MLP neurons of a small language model. Each row is named by its layer, matrix (gate and up: input weights) and neuron, and shows model dimensions 48-111. Each number is 50 + 15 x the weight over its row's rms, rounded and kept within 0 to 99. A neuron's up and down rows have the sign that makes its largest values positive.
After each neuron's rows, "fires in" lists the words (lower case) most often at its 100 highest values on Wikipedia text that the model never trained on. A number after a token or word is its count.

L4.gate292:72 32 57 72 44 40 49 50 39 39 74 26 58 53 58 36 44 50 45 34 62 47 33 51 64 52 58 73 34 58 33 70 31 48 42 65 19 75 51 28 43 17 52 33 56 61 75 48 49 52 35 78 58 29 27 80 76 33 67 64 67 45 52 29
L4.up292:67 33 45 66 30 61 43 15 40 43 62 56 40 21 56 29 43 47 48 46 53 54 40 43 59 55 61 45 32 70 39 72 48 47 49 71 36 47 40 45 59 49 54 44 34 68 41 61 81 53 67 60 66 50 43 21 72 57 64 59 52 51 46 42
fires in: "at" 18, "there" 9, "for" 7, "what" 6, "her" 6, "by" 6

L4.gate191:55 51 55 31 49 32 50 14 45 49 65 63 51 44 51 48 27 47 25 41 54 76 55 86 57 60 67 70 56 64 56 53 47 59 46 61 49 39 60 56 27 64 40 72 19 61 35 65 53 26 51 83 34 44 53 54 38 79 54 40 47 44 40 24
L4.up191:63 68 77 46 62 22 62 40 67 49 46 50 65 63 42 19 49 21 29 44 57 69 63 61 34 65 35 78 51 74 38 70 41 76 67 44 42 41 64 55 31 35 28 69 47 61 41 70 33 43 59 68 38 33 46 50 28 57 47 38 78 38 21 23
fires in: "two" 34, "several" 21, "three" 15, "five" 9, "four" 9, "six" 8

L13.gate315:37 44 45 85 87 45 73 75 20 48 52 41 47 55 39 40 38 86 74 60 49 45 35 68 42 70 63 72 37 71 43 39 43 56 44 69 52 41 57 29 49 65 30 28 47 40 32 51 50 62 49 30 16 56 47 47 50 48 31 60 25 54 24 41
L13.up315:46 27 53 41 46 46 56 38 57 66 56 42 62 62 41 39 58 44 72 35 39 75 60 39 31 49 51 76 32 43 81 27 47 57 35 62 41 17 53 71 44 79 59 67 35 38 41 49 35 45 66 28 42 49 17 59 50 66 47 66 84 52 62 61
fires in: "the" 51, "of" 5, "in" 4

L6.gate142:44 71 50 67 72 18 68 32 66 43 35 64 32 53 47 49 31 38 53 59 52 81 53 63 35 57 45 70 44 49 49 45 53 24 43 46 47 62 73 50 44 91 30 37 43 50 33 26 29 51 27 43 07 55 53 46 62 39 41 43 17 75 64 83
L6.up142:72 31 37 72 50 77 51 70 76 46 45 22 45 59 57 52 59 56 23 40 50 59 57 66 36 70 36 45 66 57 69 47 42 46 27 62 21 61 57 51 37 56 72 27 47 35 25 40 60 39 32 60 25 61 38 53 62 37 31 67 66 38 59 46
fires in: "known" 23, "boston" 13, "culture" 7, "hotel" 6, "detroit" 6, "left" 4

L13.gate597:51 76 59 25 70 53 48 43 54 51 40 62 48 47 37 36 52 50 71 39 37 41 54 42 74 33 55 60 50 48 45 55 32 61 45 42 74 44 73 58 68 34 44 40 09 24 54 85 57 75 62 53 54 57 42 40 23 56 75 58 22 60 62 80
L13.up597:66 75 46 72 63 25 50 44 25 34 55 50 46 67 61 27 75 53 50 38 53 56 65 51 20 55 54 78 41 46 35 53 33 61 49 62 42 43 48 56 45 49 59 52 45 62 66 38 78 79 52 64 38 70 59 44 42 71 71 36 61 60 63 52
fires in: "the" 47, "in" 17, "and" 10, "s" 7, "its" 4, "of" 4

L9.gate250:25 51 56 61 62 43 66 55 66 37 50 41 46 62 61 59 23 63 59 61 79 39 54 44 54 47 64 53 52 40 80 39 29 35 70 52 32 63 67 30 45 62 59 64 46 35 54 31 53 27 51 47 76 50 66 80 32 66 60 77 48 63 43 37
L9.up250:27 54 50 42 38 25 35 40 47 63 73 29 61 31 69 51 50 22 31 67 52 68 58 50 33 76 49 79 55 37 61 47 80 99 44 60 70 71 56 39 70 55 44 45 67 45 24 68 64 60 36 76 60 41 42 34 67 43 66 78 79 50 27 50
fires in: "was" 41, "under" 19, "being" 11

L4.gate434:78 59 55 35 34 70 18 35 36 46 65 47 28 50 39 39 40 58 42 59 44 57 58 52 29 69 48 28 24 20 32 59 70 34 49 81 28 41 41 64 43 38 45 56 50 38 37 60 80 47 58 69 43 52 80 19 71 44 25 76 49 54 39 53
L4.up434:58 89 41 46 24 81 45 43 75 87 43 35 45 33 30 45 30 58 47 54 63 44 52 74 24 86 39 51 44 30 33 71 47 40 65 62 55 39 49 52 50 53 62 50 22 52 35 46 68 31 49 62 43 36 91 49 58 47 29 69 83 55 32 59
fires in: "under" 32, "before" 10, "china" 9, "non" 8, "chinese" 4

L3.gate27:60 39 53 82 84 58 33 38 28 65 59 35 67 47 48 58 31 87 23 57 32 55 69 62 46 41 50 57 60 65 47 41 52 71 39 57 47 61 42 47 53 37 58 35 49 69 45 59 25 69 58 74 69 56 23 47 42 54 47 48 44 44 72 24
L3.up27:53 34 48 42 22 55 50 41 56 68 53 73 44 57 58 24 36 38 36 44 73 54 69 53 38 71 21 48 31 49 39 55 54 66 42 51 39 39 52 63 82 67 35 70 32 45 61 34 87 60 58 44 54 54 75 35 65 29 38 41 35 64 73 41
fires in: "at" 96

L13.gate674:68 70 28 51 24 50 64 55 50 35 51 33 70 49 43 34 65 67 58 58 44 57 46 60 65 75 55 47 73 70 28 36 40 42 31 65 46 36 58 46 49 56 42 39 33 39 53 67 52 51 44 68 38 58 29 46 36 40 68 51 62 65 63 71
L13.up674:49 76 81 29 38 46 71 45 40 43 41 64 58 64 38 54 49 61 61 73 44 37 35 53 53 56 14 40 45 33 58 37 35 70 46 57 26 44 41 35 53 41 22 21 72 32 53 53 58 63 34 42 36 42 35 63 56 59 58 72 42 38 68 71
fires in: "of" 25, "for" 21, "on" 9, "by" 6, "without" 5, "in" 5

L3.gate433:27 45 75 43 55 54 34 58 57 53 38 42 39 52 43 51 42 61 45 57 27 27 48 69 74 45 44 63 56 70 72 62 53 33 50 57 54 40 78 42 55 40 43 69 42 43 69 62 32 67 13 62 49 47 61 37 31 33 37 31 51 59 36 79
L3.up433:47 31 40 52 52 20 66 38 42 63 48 54 44 90 39 45 51 10 38 39 59 54 74 44 66 50 49 54 73 57 48 24 46 51 53 53 34 75 44 19 28 44 54 66 78 50 65 47 42 66 51 58 65 73 37 76 38 42 64 44 77 46 41 52
fires in: "a" 76, "an" 24

L13.gate136:26 48 63 63 62 51 39 59 57 53 24 35 49 68 40 56 38 36 34 51 57 46 35 36 56 79 55 56 43 54 45 19 56 77 57 17 52 32 80 67 43 44 37 47 49 52 51 43 43 40 66 66 24 57 76 73 59 47 51 52 54 50 64 30
L13.up136:51 28 35 56 63 47 67 90 50 63 33 33 43 51 63 63 54 36 46 46 68 51 68 36 64 27 46 62 52 30 55 60 77 32 40 54 44 67 53 71 32 12 54 75 42 58 52 13 45 46 62 53 47 57 44 64 16 56 24 42 42 43 56 42
fires in: "at" 37, "from" 7, "of" 7, "minister" 6

L17.gate783:48 54 45 44 58 57 42 70 38 37 38 55 35 44 49 61 46 67 60 46 47 64 78 55 30 52 64 65 30 42 32 56 44 24 62 89 62 55 79 56 58 36 24 03 47 23 26 44 68 24 53 53 38 55 70 70 49 58 60 64 26 50 53 52
L17.up783:78 45 58 59 71 52 60 50 41 50 59 56 53 69 61 26 46 50 56 37 53 55 78 48 61 46 71 51 51 59 56 48 40 27 50 71 55 69 43 64 31 46 72 61 40 63 45 43 52 75 51 68 52 79 34 60 49 39 27 44 43 43 22 67
fires in: "of" 25, "to" 25, "from" 10, "in" 6, "and" 5

L3.gate610:47 60 73 54 64 51 39 65 75 64 55 45 53 38 58 73 50 74 49 49 47 50 43 81 69 43 39 66 76 59 50 37 24 40 49 61 54 54 60 40 26 79 60 62 43 58 44 48 52 63 46 51 52 33 56 50 56 49 44 43 36 57 27 37
L3.up610:72 73 52 59 52 63 50 39 52 53 49 48 53 50 68 61 59 57 45 58 64 59 53 71 58 46 59 47 67 59 70 68 49 57 54 54 45 58 50 34 33 83 52 76 55 49 28 42 72 47 07 60 54 45 42 50 59 32 60 64 70 31 38 54
fires in: "was" 48, "is" 40, "were" 7, "are" 4

L13.gate304:66 38 76 52 51 46 45 57 72 93 66 38 31 44 63 46 75 27 73 54 38 74 53 61 49 47 50 55 51 47 44 48 32 61 45 37 40 59 77 69 44 43 56 34 48 47 84 38 55 49 52 47 34 37 33 81 48 40 66 36 69 44 77 34
L13.up304:14 62 60 68 67 69 65 48 42 37 39 78 51 68 41 37 69 62 48 20 26 57 41 49 52 54 01 69 62 51 18 73 54 25 42 36 41 50 74 46 28 51 71 57 47 62 53 50 41 54 56 37 23 77 27 66 65 26 56 27 53 55 50 49
fires in: "the" 46, "for" 20, "to" 10, "was" 5, "its" 4

L13.gate33:50 47 34 81 52 31 49 31 70 66 64 53 21 48 43 33 36 84 39 34 34 71 40 56 64 78 50 54 34 40 26 82 28 51 33 33 28 61 32 63 56 37 57 40 44 51 55 55 43 58 75 39 37 43 47 57 44 48 51 24 85 99 69 43
L13.up33:23 54 60 50 40 40 81 64 67 58 69 57 53 43 39 49 37 67 51 38 25 59 53 38 37 50 32 36 62 50 54 76 27 44 34 49 36 34 40 71 47 40 58 58 44 61 50 69 36 19 53 47 37 56 17 68 54 56 35 68 70 45 43 37
fires in: "the" 53, "of" 17, "in" 6

L13.gate170:49 61 78 54 55 17 30 41 64 55 45 55 51 39 63 61 42 66 53 42 47 40 44 66 69 40 58 40 40 68 36 42 25 20 36 83 68 71 01 82 42 69 60 23 39 68 74 49 65 85 63 52 41 44 48 36 51 33 52 27 56 09 56 38
L13.up170:57 80 52 28 50 24 50 75 26 59 57 52 57 28 30 42 50 49 49 68 62 56 61 42 54 50 66 56 75 61 52 39 36 60 36 72 43 84 30 45 50 60 56 39 34 20 43 50 35 66 33 19 28 60 36 37 21 18 60 22 40 18 80 51
fires in: "according" 14, "due" 9, "up" 8, "various" 8, "view" 6, "prior" 5

L3.gate680:85 23 35 57 60 67 33 37 68 58 34 15 64 68 47 55 39 58 35 52 54 56 68 50 49 49 34 62 78 65 81 44 52 80 62 70 40 52 64 42 61 56 59 57 75 45 55 65 45 60 60 76 64 32 23 43 42 61 25 62 31 37 68 57
L3.up680:36 19 29 68 37 49 49 64 54 65 23 47 75 50 47 58 34 41 46 31 40 47 44 43 49 58 34 39 51 35 64 49 56 32 74 49 52 82 54 57 51 32 54 46 54 46 54 76 64 40 72 45 44 58 54 60 39 25 37 45 20 51 53 40
fires in: "they" 30, "he" 25, "winner" 11, "see" 6, "she" 6

L11.gate742:49 68 53 44 51 62 75 44 58 05 29 44 33 51 40 46 31 37 69 66 57 26 52 78 32 33 34 62 37 74 47 73 47 62 30 55 42 48 58 47 54 26 52 52 46 62 31 61 71 23 47 57 55 65 67 49 33 58 62 51 30 62 23 46
L11.up742:35 44 43 27 67 70 60 55 48 38 50 41 41 36 59 59 49 52 44 48 26 73 67 56 47 60 53 69 51 06 51 47 27 55 56 46 63 24 60 46 24 79 42 44 48 18 33 55 38 33 40 34 46 62 29 79 41 41 59 46 52 32 57 39
fires in: "including" 18, "like" 15, "as" 14, "are" 12, "include" 9, "of" 6

L11.gate163:48 56 42 39 77 49 43 48 55 52 33 69 38 40 43 50 58 47 68 56 29 52 56 46 55 26 33 53 34 64 46 59 17 70 59 30 49 60 56 35 43 70 32 58 23 47 37 66 36 54 60 53 64 00 56 61 32 48 60 41 26 57 48 23
L11.up163:81 36 27 49 45 34 51 34 52 39 65 62 57 54 30 48 43 25 69 62 47 71 84 49 53 70 54 60 29 39 65 58 53 48 40 38 55 40 36 34 57 71 62 52 43 29 51 60 67 70 71 32 56 43 58 67 46 41 86 60 51 43 63 58
fires in: "the" 100

L4.gate838:71 53 28 54 23 50 05 47 66 70 41 31 25 44 47 62 18 36 61 49 74 59 12 46 35 47 42 76 56 53 53 32 54 62 51 38 24 57 76 38 07 50 40 69 54 55 30 55 32 53 59 50 67 56 34 68 63 44 34 54 54 62 51 67
L4.up838:45 83 52 53 49 24 67 64 32 30 78 82 46 71 27 51 68 49 47 47 29 54 54 22 39 76 60 80 51 55 47 53 44 65 71 75 25 32 56 61 32 58 53 63 47 56 27 32 68 76 58 52 53 75 67 42 23 58 62 64 75 53 39 33
fires in: "one" 34, "several" 16, "none" 11, "six" 8, "this" 5

L6.gate697:46 50 54 58 34 39 71 44 48 75 60 69 41 72 15 40 56 61 32 87 87 53 42 66 41 54 59 49 27 58 62 57 47 54 23 43 38 82 58 44 51 36 47 54 63 47 59 33 47 73 47 37 41 31 77 44 35 40 27 48 40 59 63 45
L6.up697:36 43 46 69 45 30 51 58 43 37 59 65 32 47 59 41 38 46 42 63 64 65 60 48 79 55 52 67 59 74 27 55 43 52 82 40 40 63 46 40 46 13 61 35 52 26 53 23 44 43 48 28 40 45 44 16 61 46 46 34 67 23 17 75
fires in: "which" 55, "and" 25, "it" 19

L10.gate270:54 35 33 36 63 44 60 80 51 63 34 96 51 41 49 56 39 39 26 56 73 57 35 54 75 35 40 61 52 48 30 52 41 36 50 20 35 49 30 50 45 61 64 62 43 65 47 65 41 24 81 46 68 59 58 52 62 24 27 55 28 61 71 57
L10.up270:48 21 33 37 56 55 30 42 67 66 48 52 41 65 50 41 25 34 64 68 47 74 64 53 54 59 44 66 60 68 58 53 29 31 31 41 64 48 58 58 37 67 59 74 42 60 43 15 59 48 52 41 70 47 39 57 58 41 51 44 46 32 54 30
fires in: "the" 40, "goals" 14, "battle" 6, "highway" 5, "galerius" 4

L15.gate573:43 61 48 57 77 54 30 78 61 63 50 55 60 47 43 49 79 36 36 51 60 72 41 39 51 74 50 56 41 62 31 64 56 53 64 51 45 87 57 38 33 39 48 63 39 51 61 73 55 39 57 64 39 40 36 45 50 38 18 69 65 65 35 20
L15.up573:41 49 43 55 62 54 53 70 56 42 75 42 54 53 67 44 80 53 30 31 43 72 54 50 64 42 42 48 24 73 43 57 62 52 57 48 59 68 57 49 27 38 76 41 54 58 71 59 33 39 47 55 28 65 38 57 56 42 21 79 62 52 40 08
fires in: "the" 67, "that" 15

L9.gate577:76 54 67 31 62 77 44 50 41 72 40 80 27 46 60 72 89 60 55 72 59 92 44 35 42 61 25 49 46 27 56 54 27 62 40 57 35 68 65 71 48 46 23 41 46 36 66 38 76 54 41 67 55 35 44 24 69 65 65 61 58 27 31 39
L9.up577:46 41 68 36 70 25 46 63 51 51 34 51 46 65 25 48 44 48 66 62 77 42 48 74 50 46 54 46 60 29 51 66 49 65 66 42 44 61 33 19 63 58 65 44 09 67 64 39 55 58 56 19 51 50 30 16 35 24 19 63 66 69 41 39
fires in: "it" 34, "guerchais" 14, "they" 5, "each" 4

L9.gate21:56 38 55 69 47 70 64 33 38 64 41 71 36 75 51 83 70 55 65 79 54 62 58 26 75 76 31 53 61 55 28 58 56 54 54 65 64 32 62 59 71 61 51 37 48 67 49 35 07 67 51 47 44 26 49 34 55 75 61 60 79 38 34 63
L9.up21:42 37 71 68 90 52 27 28 51 57 88 36 66 43 54 22 50 74 33 63 34 76 43 58 49 54 49 47 62 52 62 23 39 47 21 72 66 60 50 55 63 60 62 37 69 47 70 33 57 54 48 21 33 60 46 41 57 46 49 35 38 65 41 36
fires in: "school" 44, "department" 10, "government" 7, "college" 6, "line" 5

L15.gate706:58 60 67 33 46 36 46 33 75 32 44 47 53 24 55 28 17 69 45 32 29 42 68 54 82 35 65 61 67 31 66 35 59 50 52 60 45 55 67 54 62 44 52 36 36 27 61 64 26 52 57 73 35 38 49 53 56 54 37 13 60 53 38 58
L15.up706:78 47 49 26 70 31 40 35 77 55 51 37 85 76 48 26 67 75 39 33 34 39 59 41 53 67 57 62 50 56 49 31 67 48 69 52 37 75 60 48 37 45 61 38 44 61 56 48 89 38 49 67 72 46 64 63 44 60 53 47 50 68 46 58
fires in: "a" 89

L3.gate267:70 65 49 33 52 40 27 46 38 57 72 53 09 55 58 32 21 53 37 23 80 36 55 40 82 84 40 45 62 67 51 65 29 46 72 43 29 38 81 50 53 52 59 40 53 67 43 57 57 76 40 64 56 40 30 39 68 53 45 50 43 76 46 55
L3.up267:43 26 48 62 27 48 75 52 99 47 52 59 26 33 59 56 49 40 61 50 68 71 23 26 44 39 60 59 79 47 61 26 46 43 39 75 56 81 59 39 41 66 64 47 69 63 54 42 62 11 40 40 47 38 52 74 46 24 59 55 42 66 61 58
fires in: "he" 92, "she" 4, "his" 4

L3.gate538:53 47 41 53 61 35 47 72 71 48 35 57 72 53 34 38 45 54 49 67 54 55 79 43 32 53 69 40 48 48 37 30 43 57 63 43 26 57 57 63 28 28 55 52 69 66 18 34 37 33 74 46 47 50 30 50 54 40 48 54 30 47 81 57
L3.up538:51 09 37 51 49 61 45 45 33 52 69 38 60 53 49 69 61 58 15 59 70 53 27 60 47 53 87 61 31 38 47 58 36 56 50 69 32 54 56 37 20 62 66 30 24 55 83 46 43 62 44 50 56 30 60 37 14 43 75 29 61 57 65 57
fires in: "new" 51, "home" 9, "indian" 8, "india" 6, "catholic" 5, "free" 5

L10.gate436:47 57 64 44 69 59 47 48 67 41 23 56 34 25 57 68 62 42 57 55 60 69 48 72 46 65 37 76 45 30 65 35 36 66 25 47 45 51 44 30 42 59 85 60 35 64 25 42 50 34 52 49 80 40 73 75 32 52 57 56 56 51 48 51
L10.up436:55 26 47 71 57 52 30 41 58 35 71 41 59 49 84 57 64 18 46 57 41 50 62 40 73 61 45 50 55 61 55 37 52 69 62 41 23 55 26 57 50 54 41 55 36 53 39 74 16 51 53 49 63 32 35 46 39 21 50 63 48 38 66 53
fires in: "the" 45, "only" 5, "part" 5, "particularly" 4

L3.gate688:38 48 43 60 49 45 41 34 61 67 52 77 63 30 46 33 40 44 48 41 58 59 82 55 36 63 39 41 70 54 37 48 37 28 58 49 61 43 65 35 50 56 43 37 47 41 63 43 34 44 63 42 43 51 30 64 70 72 46 44 38 26 61 66
L3.up688:46 75 23 54 49 47 45 35 54 61 75 62 55 81 64 44 36 50 14 23 21 58 57 43 43 52 71 58 74 39 32 40 35 30 51 58 51 47 51 54 45 54 55 32 52 67 45 56 44 56 65 36 58 41 19 54 75 53 62 55 49 53 55 58
fires in: "in" 52, "of" 22, "into" 4, "years" 4

L15.gate663:31 45 24 47 69 65 32 49 37 56 50 40 56 86 57 29 48 49 56 28 63 69 64 40 26 59 33 40 53 54 22 34 43 43 25 56 75 47 38 53 50 38 51 49 64 64 40 59 36 72 52 22 25 39 25 43 50 58 34 68 45 56 54 56
L15.up663:27 42 53 47 46 59 47 68 45 55 44 71 39 67 58 35 40 49 34 64 48 79 44 65 60 38 52 39 43 39 47 35 37 69 23 23 16 41 65 56 68 58 65 63 65 75 70 34 50 55 28 33 45 30 26 35 91 49 52 63 57 69 61 65
fires in: "in" 23, "of" 12, "for" 5, "s" 5, "to" 5

L15.gate365:71 43 61 38 46 55 61 55 40 69 52 33 71 84 83 46 39 33 59 61 35 74 30 53 40 67 44 43 31 40 48 50 39 61 14 47 37 54 19 40 37 42 28 35 66 44 49 46 54 62 61 65 36 50 69 52 50 47 51 65 55 41 29 38
L15.up365:41 58 49 72 54 24 67 55 55 54 43 74 23 48 57 59 58 66 72 51 60 40 48 42 23 44 54 39 45 42 71 88 50 59 60 49 52 33 39 54 44 74 48 71 35 59 49 36 34 50 59 75 64 62 58 54 55 51 59 67 43 40 61 52
fires in: "to" 17, "they" 13, "each" 12, "these" 8, "it" 6, "every" 5

L11.gate400:61 68 76 47 46 56 27 56 52 64 49 22 39 60 46 66 44 64 24 45 38 34 74 59 93 53 80 56 41 74 57 50 48 37 40 41 43 53 75 47 25 39 59 69 55 33 66 65 49 58 23 37 37 60 63 59 47 69 53 76 62 55 34 28
L11.up400:29 53 68 34 62 55 46 69 42 38 54 45 46 43 42 35 54 19 63 61 71 52 51 64 36 45 61 52 35 32 87 45 19 49 50 60 50 59 46 41 75 60 40 48 65 34 51 77 35 69 46 31 39 58 59 57 61 77 67 76 43 70 32 54
fires in: "under" 47, "management" 5

L3.gate367:37 52 54 39 42 60 20 59 60 79 47 40 66 61 33 56 65 80 63 71 34 56 64 33 90 39 24 39 53 64 76 33 51 37 44 29 74 61 44 57 52 38 13 72 62 53 12 38 32 35 29 62 60 49 57 78 57 52 57 70 56 67 73 61
L3.up367:77 62 50 68 51 56 55 28 28 57 70 21 52 64 32 83 73 24 45 58 37 58 52 81 55 49 45 62 54 51 48 42 61 51 48 68 58 52 31 31 55 52 42 58 75 10 58 32 61 33 36 30 54 56 72 66 37 48 41 40 28 40 76 26
fires in: "a" 74, "an" 11, "her" 9

L7.gate722:48 39 91 50 55 42 26 59 72 39 55 48 39 35 73 36 57 49 32 46 58 63 49 67 64 48 79 38 57 54 32 48 43 43 66 64 51 60 61 46 62 47 88 67 57 66 29 51 51 30 60 33 50 59 43 47 72 66 62 71 53 47 51 54
L7.up722:65 53 64 58 54 33 30 75 46 59 64 38 60 18 54 66 38 43 67 47 78 51 61 32 44 57 53 29 56 33 51 42 44 76 50 38 64 55 36 48 39 43 58 42 41 58 40 55 70 48 60 70 60 34 78 62 69 50 58 60 55 64 55 81
fires in: "is" 54, "was" 9, "chief" 6, "marie" 4

L15.gate249:75 68 71 48 54 19 53 68 56 42 19 42 64 48 36 36 32 24 58 38 68 58 50 69 52 42 65 75 46 44 61 77 36 44 26 56 62 75 51 54 57 46 34 37 65 47 53 51 61 56 83 30 48 62 79 64 21 54 53 37 64 46 31 49
L15.up249:51 58 51 43 28 91 62 42 23 43 44 46 54 40 74 55 29 39 77 37 54 69 28 59 70 22 54 72 63 19 59 38 24 56 51 45 25 50 58 20 42 71 33 46 61 41 25 29 47 43 68 38 62 64 01 35 41 58 70 30 56 60 22 21
fires in: "is" 61, "are" 24

L13.gate292:50 73 46 40 48 41 39 49 49 46 55 43 52 43 56 56 53 56 50 38 63 34 67 33 58 57 23 47 66 57 27 45 50 37 55 78 95 24 51 48 80 53 49 50 46 26 50 80 44 48 27 47 47 62 59 51 46 63 43 53 48 47 43 54
L13.up292:42 31 52 51 36 41 46 29 63 69 33 76 62 37 38 43 88 29 42 66 43 40 75 75 49 46 28 58 42 47 48 69 43 29 56 64 55 43 45 50 39 53 42 49 70 69 57 45 38 54 56 75 61 54 50 51 60 62 51 50 51 56 49 63
fires in: "an" 62, "a" 7

L15.gate766:21 71 64 55 60 34 53 96 46 47 40 60 30 50 22 46 48 65 31 54 57 22 49 44 37 29 70 66 67 43 52 67 48 24 56 34 67 43 56 59 47 35 55 65 28 15 35 36 16 53 59 50 62 66 64 46 52 41 50 44 63 49 50 56
L15.up766:57 42 43 61 30 38 76 93 41 26 60 62 16 39 75 64 62 38 59 42 48 56 35 25 55 73 65 62 59 68 41 40 52 64 69 57 43 65 34 57 45 41 55 31 55 40 51 90 60 25 70 59 46 66 51 61 65 75 42 45 67 47 46 62
fires in: "of" 28, "in" 10, "for" 7, "during" 6

L7.gate359:62 58 62 49 50 70 51 35 62 66 59 23 46 52 41 55 57 42 34 62 56 50 37 65 56 74 36 43 48 48 52 40 80 38 63 66 65 74 59 28 58 43 55 72 39 34 79 44 54 38 70 63 45 51 24 77 52 11 60 68 65 62 74 56
L7.up359:89 51 19 37 61 49 79 76 59 52 50 13 44 56 12 30 42 44 32 28 49 40 52 50 54 53 38 39 54 60 43 42 64 65 57 52 30 48 64 72 38 24 62 51 24 32 70 40 50 46 47 43 73 59 58 79 52 68 39 35 51 37 44 50
fires in: "at" 56, "of" 11, "partnership" 6, "attended" 4

L3.gate855:39 30 05 69 33 50 49 29 47 24 18 61 45 52 42 35 46 40 72 62 64 85 62 43 73 58 26 72 62 40 50 62 56 37 69 43 55 61 59 52 87 61 56 38 48 48 46 54 48 51 59 15 46 61 53 57 56 61 44 26 28 74 68 84
L3.up855:45 53 64 63 59 61 65 25 97 64 46 75 66 46 49 41 61 44 48 50 32 55 50 62 40 30 59 10 55 21 66 62 31 26 42 58 41 63 70 41 79 29 54 30 43 34 15 76 54 30 43 18 69 41 42 38 50 43 32 41 46 53 66 42
fires in: "school" 47, "college" 14, "university" 14, "carolina" 6, "schools" 5

L13.gate754:61 45 95 50 55 29 40 63 68 44 41 44 70 44 40 87 26 56 44 52 49 68 51 36 58 39 63 66 45 59 39 60 47 48 53 51 26 44 61 40 21 22 41 36 63 69 15 36 26 49 60 35 65 57 36 49 57 23 46 62 67 33 38 37
L13.up754:47 63 59 80 42 45 55 62 39 38 44 82 48 49 34 71 56 55 47 46 45 80 44 65 66 25 49 44 64 73 64 61 42 33 75 53 37 49 76 39 14 32 39 35 62 46 74 60 28 65 58 46 53 61 22 55 56 57 46 50 57 69 30 45
fires in: "a" 25, "as" 24, "of" 12, "the" 6, "in" 5, "that" 4

L9.gate403:58 47 12 55 48 46 31 49 28 52 32 80 58 85 49 40 61 64 55 33 55 59 64 29 32 51 58 51 39 48 47 65 51 36 58 38 13 53 37 48 46 42 75 76 35 57 70 39 44 45 60 61 78 33 31 64 14 60 33 37 53 35 34 40
L9.up403:57 39 26 41 56 57 58 79 52 71 52 54 43 38 75 77 67 16 45 52 81 61 30 56 35 45 61 55 38 40 38 39 35 68 49 50 45 61 36 71 50 22 50 42 57 44 77 42 47 60 50 48 67 35 64 46 53 73 57 48 46 48 38 36
fires in: "new" 50, "in" 8

L13.gate472:86 60 57 41 56 58 49 55 36 64 46 61 31 65 45 29 61 54 65 60 46 32 50 35 43 48 50 50 71 67 50 37 54 46 36 39 50 64 38 37 60 53 54 41 47 52 47 44 44 49 48 69 42 48 46 56 59 19 63 45 47 70 44 26
L13.up472:48 44 48 60 51 60 45 74 42 56 58 48 37 79 68 72 34 50 36 59 51 09 59 71 57 64 37 57 41 54 60 48 48 96 37 52 46 20 42 55 54 45 33 58 40 40 38 42 49 55 30 27 33 52 20 75 79 50 45 34 55 53 74 44
fires in: "of" 17, "for" 16, "in" 14, "description" 5, "a" 4, "described" 4

L10.gate386:46 24 70 53 78 56 35 64 50 70 77 59 61 34 37 35 55 32 29 51 48 75 47 33 35 46 95 61 08 56 51 26 35 53 39 51 39 48 50 59 60 40 38 67 67 53 43 35 12 58 56 57 58 38 31 64 50 43 60 72 39 44 53 47
L10.up386:68 36 79 41 43 27 32 50 61 55 72 56 62 41 64 68 54 30 41 43 12 62 63 31 61 42 58 62 37 71 49 24 65 63 56 53 35 40 68 67 45 51 48 63 57 47 70 49 52 49 41 58 65 49 36 56 26 17 44 75 58 63 65 42
fires in: "the" 44, "my" 10, "main" 9, "no" 6, "midland" 5

L4.gate528:51 36 41 54 34 35 55 66 44 43 58 43 35 67 40 50 61 59 39 45 47 46 27 54 53 45 75 39 32 38 69 80 52 35 15 76 66 58 65 54 43 43 50 62 44 48 47 27 44 43 34 35 46 37 69 58 63 67 53 37 42 47 60 65
L4.up528:51 49 62 47 26 62 56 51 46 69 60 30 46 62 38 13 36 50 22 65 51 67 15 38 53 37 58 60 50 73 42 59 55 78 37 60 51 73 51 44 43 67 36 36 40 50 59 47 36 84 50 28 38 65 71 39 48 44 33 43 45 84 30 74
fires in: "which" 38, "that" 16, "who" 12, "it" 8, "as" 6, "of" 4